MLP neurons of a small language model. Each row is named by its layer, matrix (down: output weights) and neuron, and shows model dimensions 336-463. Each number is 500 + 40 x the weight over its row's rms, rounded and kept within 0 to 999. Numbers have three digits each. A neuron's up and down rows have the sign that makes its largest values positive.
A block is one neuron, or neurons of one layer that tend to fire together. Before each block is what it responds to, as a language model described it from the Wikipedia text at the highest values.

First token of a quantity phrase, a number or quantifier such as two, several, a, dozens, often after "more than", "approximately", "over".
L3.down33:483608523524449479489455628533496490509541526446477412468595451467559474506541469453538487541491566489493485565417562494550504462494495463461505460438412507418533556518517502523481527450414475494491497532485534477542482492529452436427446546426477473528450539511528467458490497467487499530557439504508461534522441466442469490460520489423518509534473584534501505560487505478493454518507
L3.down89:498537517489491634467482446467578560520472471528441504520522511477399495492452502492470495525429546500478466439504481489513447534511495533538497499501423550483550499489514497500552497491497558495475512561527474453459462466541510481541419506490497517535583469543448488551471507534512521485525430485563545503447448507499572507469486515489543529554493499503451445503547536510476450495487
L3.down208:432556496459505479526526723519495525528496520474548459483513549429494443461476460524492510526498432491469479473507530455451460511544574547569499448493488518554532466523468483479449527486463536466529519515534567591460489514510449454506442481503454443480598425519563512496568497522464568382501482537502450493502478516465600463568515506445476482495449498530545504475511479523533439528550
L3.down296:470541506453559447430468630484487501460524523473482493491584519494511452474445450433507543503568532570540512574538504489522562467529529479517509446474488460442574432541523471553393533540521434485491502540518475563468515465462451488449523526401499488487489473498490558495499425487423544509481519487541482540510502527506491539511547503472532493498487460532500477493447483479473564517443
L3.down974:487524540548494507500438590528460455521545477471530483581516471503501510475486471524491387504469519510474471461536448484522554585455506519514548491495555478537499480503510497477535480462503492487489491506512531489469478473467462434517544478481491460488493468426497454429498386532447430455426471522453495493556473474482568515498490457515501402496508512485533582500517453523488481484475
L3.down991:552587533507524451564517613490504521473515456501447474481435507501458434520476490435567447539503495504453473514599467493516474491508474526487515507437425438495586474537589515471512476505528554482459520515538508529415487471523520529517464526547518570527559491495364493452527451490421470453555465451494558564526474529515561445477521463482604563588405572443567476531466521565528546479461
L3.down1061:496508505468533522485485419469528534478498504509468559540476510550546447514517555549483504461494543508565477485508486455485382515499504433567536470526528436488437485532485502418542545516519531541610463566476469520575491442462456535471487577502524498433505435504502520455496459456546436497562479481494436502504476524500472502537538604478464528544468536495555487418530532418505465558504
L3.down1789:478541483364508491479483412472463485435427524469538514506530494507483476450468515450492434532518489552519538495529524542455508536484517527524517463498518520518495516540531489511550438519498564467425533569438563538485435512535472546529506461468508544513482522436466522453469517550511510446475481491497476517517480537457511511470416548448524500470489502539509546513514462469518491514546

Apostrophes, mostly the minute mark after goal times in football scorer lists (McKee 48', Gato 34'), also possessives like boys' and Andrew's.
L3.down508:540474508528472448531485578491509480426559514485442467507514441552538424508581528512498569456533496515553513531519448583418510541412469494508508502431550572486515477461500546567541538514454517447535527581471501529488471571620467502503501479545489494523570463545553500474409509567484451515482462521545478511459549457517546513442491514500518547498620449535458522513503466482481606498435
L3.down719:460507487498534526452521447541525478467456511476515544491487456418504475568459545512442505569450548492450496478430549418546560506523507523471551465439488521412522473554462564535478486469517463495569477568477522479479482527489555481528479431513506480472470556470502473525503468483506461416487433561450527511505510514530533539498542487590442463459492499411527506572527496496493477480460
L3.down779:431494424503502501461477561543552496498521569479482531493510498445487467455507546506546476548502506547496492491533493452486451467556438431510465492498502484518562477468421564469482441498524501557523495551469539496469514532517485481502535544486470467499521513457508491465421392540533443549473458477517523510502492476543470493539516554515497468525515474485589531492500452517459539534462
L3.down871:545515500547507493561551556467510480515486512476532472527476463497553498488514497479540470462552561420434500493472467500499483509546471421520615492498587487574434512494497497522545499576525415496492498550515430537480526506465506526504506506588626533472547517488559464443480548482511474480480491498493491446504542497501476488454531488471522507543524528468455463500495474503521406588495
L3.down1198:435559491471519480504521358480495484484538534463463569417432499497480498493472442482514419519458452485546557552511492441534481511486470516496450515429436512502471445585425530519485531499518433543470503512476476485412532488537452553540507505460507489414469496492502499524471502520409517537441453518492551456512495439458524496486459522486514458525545497492544537522545523517516535529501
L3.down1401:496434443530545539523452489528487526482511515564499510496496518491507443505537492585572475539417457584535491475519566512465529575546450475555504490500452481491565482545510506556513463522485516509561443575498440501571460452579502448478517551480514513461497495452506510531394477529530550462493483517536407476465445487518506542442443530515530482536564473476482501497443474503538501517461
L3.down1894:499498527515577471575510364474559541479475432457432509479562474536468436442504504448493574555553612503494653531472494506573613473473459549505498519457465539533504445541481536516483475488518528438553512467461463457473474426546472494484537486516500481527482530537524465493515505477522454441487556506463525530539491553553501488460537572526491491473544465451466472498465487491485518438496
L3.down1976:499469477490546466527432553539537478522481522503510521490449527447479522506556487522571540521525540557417496539505555498539545512489551539559558583533418526629524445499516508483494499425545474480480495543533494517484502502555477466485523552496550553481490514476528547531468471518552508489484500591503495486541611587397481493488538505540511511526550500447585475428504479447571440464476

Fires on the apostrophe marking the minute after a scorer's number in football match reports, e.g. McDaid 23', Litmanen 79'; weakly on scattered time and measurement words.
L4.down312:501596496517545492480473409523481539444474547485478419579441573477452472517470547460497511558452488536510473500454506534543532530445493515432545527571479466577456589538500510537502495506511430397472455553484470485513456439479496580517573458557486513476442452504542532516459525525441504518509591533485508491519502435521434485539427503512506518488462491502502559570475420477526484518419

Main verbs (stems and -s/-ed/-ing endings) right after a subject noun, pronoun or "who/that", e.g. "who love(s)", "company issues", "had placed".
L3.down378:495530485495546401534450624517456496425451500477480518516431497452424493499564452436554496557557507493516521505502467551529472552539558508547472506474490559539500467518482477536554542531458562531539529537528480508498464473445542435493582474523493527473522605475500538513511472437511476538539547439567470456459542526465472521474452472481445497524492503572445503533543529485465413503463
L3.down513:480537507471519524497514494455484502471497500502578424544508573489441492512454559476507518552491516501538486460516527435543486400497491453543462497444477531478381524471515482558488424498493480499445483474512429510525484455550573465422497461552454539520523488537491538540518452481528478467455530530546535603548472553504459537466471526486511472538511406475495424514498475519447578442550
L3.down600:500507491573586533487495427489523558499502441517501480513528431513478495472459503491456455478451511492492480508539541449503548553557538489494507442590529548522516479503476508564394461474473509503547460476519535474479508534530572497460560510515421502544507490470505576458466509487490474517511562586482430570486413449506440488553531569493499517498528456562532537464454537489542541474549
L3.down804:470545481588560401585488673487506528534502585487523456469494428535498519529501505398499550549472499519527481507517525484562454527469460518457598437517478460496521462522534526584499504559453520561570486452534545492536514494506583492597546492508472534519478491456502548512454446465494513540452605488515478581524516504537458523493420485458440590524541480455513532523430527515526554454451
L3.down859:500546544525466553491419476472477528521545541519485432457531510469483471523541500492558475474471518461521565572466459521501523441489498544428532495518522474563509492490498396470534482458466458560461532509525461483508469496513519486468478504503491520472477478548418493534497541460517455455515442441514503483510519531515530537536495595495455432489557462523522427500526498480516477414535
L3.down1017:589436468474483462453491620547522525503505556488512475509449540585500448499470463439499524547522434440505526484522560535533509510561544434482491465560506518471509521493399567503530498522499556487506451552518468504484503514506592532497569589502517536496448514451541437589520539519530507507573535496502492487508454503473477533464493500500505424542519398461544460456554498458461514471486
L3.down1218:473586485550498492547507610469455465543451544506528516497448481432450496503462481434523460498463481523564479483536500533569475491487526456455463521471506417514473541463487524545478532580473494506593488552525459489516448544490610471488585475483448567551468467454453522464501470488450524559476514510480487466506449533450460485509486523502484515553498485446491499459481459418471525453491
L3.down1782:495446527512485498567421599533564511405505472460496479500493528549493458493459444380450413471477478553525503524481554511474436539519524580446504523531539547505553542503476642473507455515545508477432485464418497473491505471587525457500526529546467545560527475587451553444456495556503502480484512556526479546551491485500437536500561440492475532572501543469468490509445482541533590526528

Thousands separators and leading digit groups of multi-digit numbers in tables, mainly vote counts and attendance, e.g. 7,|672, 65,|568; weaker on commas and decimal points in prose.
L5.down100:466292477529526560521437468522571446522545453482492545487468504541494522444570478499460538475505503506546522517409428499530533474516487543542489549467505470542475510476490460490429515539422527512547523546486481511519513448505501473496496486518521528512487467421512487468487543501540520489484518502503533497481553455491540464486525543518484547488491469492580533503463513443520508481512
L5.down153:503652501548485506458490296483456407536496481473513533455507455501500509498492490378442496533502524511510590541549468515435442519486475507508504517483492465595564529502420459518549543483481432501501491467454452507452457524482491441516428511538457576530491590527485476502504538518440537457445568537537503487525503477537405501547497546476493498534567452575499506436514500544542574589498
L5.down289:453517576517508506467525431533551453454503480500496541518585535499463538518565528391509523442513533470557531502569536508471499443561538455429531443461497481466478469465424558494516518464452485414548487463467497488546471535558613499565453435471462516433508486570497513588475448534543526488526472515497524533473430501439512518504485486469490490595502533507452555419568560520542593541492
L5.down496:448415484533551494518513537533512517474556553443505488481466481529455530463526503500579519458511460488416399551521496490525456485529497511481479479475544529525505524514481463540476476504451547482527442489505516509540548471497568454526523517522531490519466516456491535479500483495542443453541440531479514526514502560522500434461469490478477593484485456476534522511557521430461445470474
L5.down558:508525527483503478509486448437486499503526553507511486577438493463477408516491498569506508483522510527507539475514530438540590445468517456582478510532516495505511538523480506478509544557437453457502440507491446520507543541454573504502477458496475511485439478528455430530516596553471485521478568551569440535507470509499528492522454529511537565562485463461559556511523528510541486512522
L5.down1099:464446520504514537547553618476567537516518445399506513436446527467531451554490545491468566533496534496564473472456507517522467484510532510496528457530532462505425573487411475486440448463490506553541459507506483456501486506481469502409550500500504475451519589517504526473466492508469584489562482478447482482481445526499566605456589488534468463478503503451500517444532501504517555567505
L5.down1160:471514524424435477544570467576573493533453482546548515518461459471467540528428503451481442551431543440472525527504491504550504484531575524433453492503473435525515536483425555469434444579518467498498519470509444440531564441530478482470429490546550506460515503514513544562476435535426511496525499520520465480469534485480493483512539503486490518499472495502584501489529525584603558551488
L5.down1585:542723505515488508570467478479475456536445525466473511539532535547496552520450526450545472471546497500423507507459468531539497515487436452556491472527541517536444497478444466577522503521500504524515481482538494496545518467518485547536489509507449474478464501447497495448483461555480502497517475467518470420483526550531508507495501441528508495492511521534496479469539557562530469516455

Mostly infinitive "to" just before a bare verb (gathered to protest, in order to raise), plus "not", "even", "only" after auxiliaries (did not realize, will only drop).
L3.down31:500514547449606521525522424493494493526562494566498438573492522487524448494480547543503524604513466498516443483447525474459503510588430462498564487477466522559478478507481518497444439554520460492454467451507477558517458521497508462460449516448531503502539613496531528521430519500556552453370497498573499505519569470473473529516522452490534494525542539442513466505421514513582502550482
L3.down169:484467500507534524511601419459540466498463427489527555504504489483506542470464511457486466550538535483474542422472508558567456494504498501446490496518566440519543445564597459500533481548504602491548561530516462467450557472453474547544617537478416498503489528489517598553543569520433476433567532491511557497480513567503513546578465456449493473496467503543492501497508525535485456493497
L3.down234:457645580528546470466572511492536454499483471495508536399571507473581511462447501431475510541538514482442507540491541484500477489483432494512518462409464491458501464459559435496484507497520481502472531497487513543455542493532493581587478426509473460520469537475505466556550524502473571482504485450552525503487500540587518510517509562471437559490495482533558542534509528510477542431502
L3.down335:480535521499452494531562600487522462580434484490419551509448395478537525535444514457497525485507445506487507528521519551436472493525471500520527442482509466538522502478538521491489514507504502459542523523585525456439544468543546575568553446498480456510447507515459531504565491482436503485556519474491547579532492422475562475474455499483493514485472551466480521415562496501560510441473
L3.down360:511555452554449469493486561474529565517453429504471498428516501516513562438479544445462537496451486487513426497505492543519522451439558512447556473476530438562517483480564438521479514559525551483535565473535442532443500514474495495494431485515505531567470568507525443560468549512500437506492519574518523522578501511449506460496484515526543460506532533576504437487491470546437417552475
L3.down587:492502491480549504534606579487533505555469439507526534493462461474507502439511449452492542532535502536475467540424522450502456496524509498446486540479486485544489479517530439510507567544509531498450497451513488492434526528484463516505467460516556540588439544439503484546520607533462454508529464522559495511496483500519460442470533567506501504547488482499537506472501533463445460464475
L3.down1012:531572526553476502477517641545539472504508446522576520519488546481524507498436495437491482440511528510524512534526556545465529537551442469545510535442507510536495485519538487509564512490503555507458506430469465531496460512458524535485497447475488455560453576508579538578483491463464457515462437492556513558483465534453488486496566528467511478424460546480486547519479470518485473454477
L3.down1319:517527519520443511544518519499469519536437464540464482495536508547515559476493440489443483513539432499510473539489376492517500466483509499521483494472397521566484586563523512452499586495498489476494517455557539502421454485442459524437526538528468376551516517464501507513539513526505529486522474501576512491465466516457496483458537548505568534466495515502490524506435528505501447511546

The infinitive marker "to" that opens a purpose or goal clause, after phrases like "in order", "seeks", "mission was", "helps"; sometimes "and" or "A" instead.
L5.down94:470600431490581549469547520512525509499541545464467540510464438445453452504530475488492525525483502543493475490560472521533502500533505536469446504459483498554497513449506498550472464463466542484551590540489536492536496509501502573537505514480441567450492436498549451507523519492467439514474567502486500481560469431504488495504481540450481474490567494470560463462489483496551469513473
L5.down710:571478517470539562490469533481473516492555504566491524467540497473658510508461498555510502511466459503455475535514518484449541499512431454530450514459490513501529580506431483510554492506518532541439553480538477502511545559517534518501446526428466500482526468476459511443529508570507512454532449504460503523501558444531478374438457473556471524520502488561457497582461481510433497485461
L5.down816:465620395495476536502478571478511575486477506487447458540479534454479528468534474503481455467551479496534486426440487497512470544541554572582528472472475482513523534492541535507482412518518492513549524513496467547599496551490492548484480464518484537540445476497501492527488439570498531579491505472543511496480513469595468509527486500499488450540475441559481535536492517500479495496442
L5.down964:525756450530541481523448675500475554503523472518513505472500446508498497523512467541529488513482498477490525547459523475546528512540507506509535485462537550471494524543489488482427524477525490488486562511528528516497440515583523543543435558489478555509543522536488445467467474538454489505482550492500482491459520508555584552519439518518471462427521531485462475536433529532493494522564
L5.down1242:462573538549530517480516273541476566552472487489543485557461447470543554501499504443483484491533572474485481451557478497514490527455465463464460476496505583512475573495521501557569474520481430518530510480502556541591559480550521529485523578496519439563463484483558460465556521446486508551510503509432478576473517444493481507492516502482527471481526521438521514509493569512460406481480
L5.down1367:506560473467473475438549605462520484526460500470498480520482499487469464521472518532458544486502529575457476505520388469526457421602552499440508482487507515495528443465476449508457492502526531489468475435497535488534508484491514533501486453512527490487450441583443508476496469581476501529560407438537425510491445486546500427520538455521470503500487454542414464540549517471488537506538
L5.down1493:507605529516538469505565425534504513490484531476510495516455509485489420507493461461433562474487530498458567509405492553459538506492539491447507482545443521443456471503607497511453561510474489480483530521540456487489455501504428469537541507502560501534532485547515479528462504530511492464461531500502536522536514549494466459491499533508474513508489512505442574545454534503426540476411
L5.down1504:574723482505536416462507666501504517490437457467465520565463497468539485453464420478479550522498497487495457480575536470532532512527468477478478475490528427532487499556541514517477503598521535537490523463508495488512518535486454500485496436498525497582493522430535522509427527552464477479506433527611510529500475507513427460493579580473507476532525519476482465476493531436496507468500

Function words that introduce a coming verb action, mostly infinitive to after plan, try, want or urge, and by before gerunds (by creating).
L4.down1420:451551463539509491426521616503486449554487498493485493449488503491474544532460471482497506554462473552508526603547547493496540544507550539432465520508489528519521492545473427522460522495507467502432541439571493501462539491474540502512496516560450495600454564476509526472437524509454501550533503482558470497524502472517465473498480443451441521567485495516495501514520490515455472477508

Commas and colons inside numbers, such as thousands separators in counts (1,845; 99,616) and times (2:16, 5:54), plus some other commas.
L4.down39:518547525488428525533551122465525479560490443482521505466474501557466519465475515498487507512484545491476503474559501471417553523473497433500484511482588394570481521470505455481480503475572501509495474471476573531511465531443579511436451505531503487467488490496515526522566493464552544541549429445512490481531475510510422536439498503544462542509518451437453506521523527525502547593364

Number tokens (whole numbers, decimal parts, dollar signs) that begin a quantity, usually before a unit, as in 6.6 m, 3.15 m, $20,000; sometimes number words or adverbs like four, one, well.
L4.down798:533543553488524421510451609489456512477522466524527579573423529538466497454480546465449568487497501469382510541521522475481562501492471501487555532481489535435444555453498558490456492520570478482441495537556430435474530438415483489506543591593491471515437529460477513462525463501525504500478429393506499502456572488446566549552434477525505486473534420504551454538435442536501529491521

Table pipe or blank cell right after a summary row label such as Totals, Total votes, Turnout, just before the figure; also list commas and "and".
L3.down157:428632489505465499468491504478492453524559505522536452535452462420499463464483479486561489489383455503499441452499524570474476484488518525472501432540549515521479415489511552480476488482530496501520537429458442504526517467486535473524444527537548569459545481513628515485487509555511531498526543492506544577491500508520419547460508496518447465529499522448487463483489484523491384502470
L3.down573:487451466478489483499425406480500480558514554529481503465570507524535469524478515420461565477511484528460452430515500497469532460505450439517527534436459573481522478497526505455458471474466471533504511474518494486516530562410527480566482430518527491517521437446517458543503517638474487536494410465449480433489578534533507537534445529497465504438514560511507454497462508460465492438496
L3.down748:503464518495584503545482527415509483471479512577527475529508575478553475461450502511510465491501571516530496458415510503452484411449470508400509547520436416542485485536515467486473438552506498450474476512526527511537470593430499511495488503493501531494479558486525497520470528616540508491496541493512530459490497579488547484489477486476519510540536524466504468483480444455485494470569
L3.down842:579490472450559547513464507454473543528502469499534546576457529491470443490491496461489515512557528486458514549490508444528447519514468458498482562504556525574478483504489461463437584456490476513518515451503448453502515509493520464480518528488454486516550531405556552522554592533470456533524469520533533479461517482461478443483467451498535474488471530574514435475416460516519446492452
L3.down931:520538534446439477481372429563574418482547495497521450513418493495550526550504482463500545473521521465592566491478601552425434459501520438460525502476557516449534451494493476456537486441457477539500544543508539508490529455429485529508463533564455436466556513501513522517531498482480464485525536522442404523528522529512462463535517469527498470509533503463567522507472516577507513511467
L3.down1371:468612559564497493571444568577580545590448528507441507472541492503482497499503483438574517462548476495485433472447432580523523535518509474509517541456486527528433494480462514446431543421523528479466489474535550494458525497448473512484523535501543514461477434545462510497543519417490529532497505508518517538509445533455528493548478459534489466479569500530455518482520584474471499480530
L3.down1657:400465493510456525470493278500502543444555479442516463495435528513440511433526473450472483518499497452483552535503454525551515494500494421487512469517505481527508489505590519484482505518441570579505520447504437504502539431517413425480441412519531509496514511524558562528553481485465452489495550433450481548458475464475533559466459479548512501450532493508442469554501522493549438508549
L3.down1677:541640511518521526434462553386482497522463518471548524512517533494557458498616422482514478511493473471493580509463446495547452471492519464506519477469495589534510499507480457457525506501568549565482477522468523518515483527454511592494521441496514563537558548501513485487437529478549482524428483432592580505481473526433485545486487542512463483504489475541512442598491495486564521502460

Fires on the finite verb, often just its stem, right after a sentence's subject noun phrase, e.g. revolve(s), consist(ed), listen(s), is, was.
L4.down593:493622460612497593549454492476546509557511504491429435551518517505516533542509466445520523471450546556509518473557488516507528543484457498480558445489505504509500484515464558500440499454437490521490419485519505468520484483574561467562448473541599440502549488470480502491479490478514536474513506522453480564456533531484491477486474647486459589527513489532527437560502529522562486484456

The first digit token of a multi-part number, strongest for quantities after words like about or over, e.g. 1.85 million, 16-17 tons, 4 cm, and also in table cells and ordinals (9th).
L5.down754:517495460541534536592536343473390484499512501467409490435506526422428497491529527477488551488504487457527478507491470507507528567482517500577436520501499586481546504548515488554534465457477499472401524470507491494512510434524480459465508483597475457495466561486507484471519546498470532513507449558417526515463476506546467508469422516534487506490506484505497442523491471537519519516529
L5.down863:517372491470521487472454398522486454501536531508429493508559538527542454500528517455513437608534462526574439586535463514512511543594494503492519506522420498428542458509485447476530515472471402505539476519454503535487479544533430499459526444475520503459488473557541454487523503490411536523401531562469538532533458473477603495558549475501466459497498558497503502494437464516491647543503
L5.down953:487480478444441457453477359443487526457539429523516479532497486490517536484500491447470449477488535468473553586533425472463397513438540523500442497505500543476526467533518538557455526452491487509500506424514542532484531500505507542457545477490483544541454508491443484499458536474453516481474463519488457546481460523448501476491511459461530449526492581467483465519432561541558581456516
L5.down1054:523531468466533538533539313439443448506443410499448537563440495509434513554474516390520508460496481547529493485472479503479563395461535473488453514549574516491496462517532469504517519572553448506502475507451486540537496449512504468452504435524532475506437483521443483531484483530495580547483502499458448537466496460512531530415509528555536536473545493487548482514520546543485541484544
L5.down1163:441458461558617470428474585510583490480544442531541503446449496531466551571529530472500505524511518509449412548464509454492513525491550403550429470461516537424533577490529458478500435447566509557513497457531451496540471501545498464487556528469500493492462553502431526503446457466486424544526491475472428477533482505443471500532482428445564492493444461516470527466498496491524485492532
L5.down1322:623508416464497499488529450556505537462571465595509530527523488470471470518511538431531521474553512468461508489520446569434510444511459489443479520512517478467430457551455530478480501484525613552484471469471496456476399513422496532508499429440446532545409450496521456463473523547541442470479456491574452538510448512508530522516554547448459512592526572483514465458501500488543490490532
L5.down1494:554509485530465485483452432513493484500603499460550502431530511455458523518460546516474502483456517561447408558481517504497444548476513460483536543519457496497473569431383494455543506437486473509446529452485563388472541542517556511508471440497556536482455482462444509558492470495389468508487550526480464520547509454454493567535550511422496564489458495429491495615482536509558486490475
L5.down2042:571421537485520482444436371487475423550533523480454527475541495499510505550504515503563542551426456432526507482506484527477501487536574522563446515505474451506569518590424475454558521412505523429517530484469495486476507503471568571456512515502451571541452537560515529556486540485532511446441499488483442479534485510511443494513486514454514483465508528565578465505432534592468465504420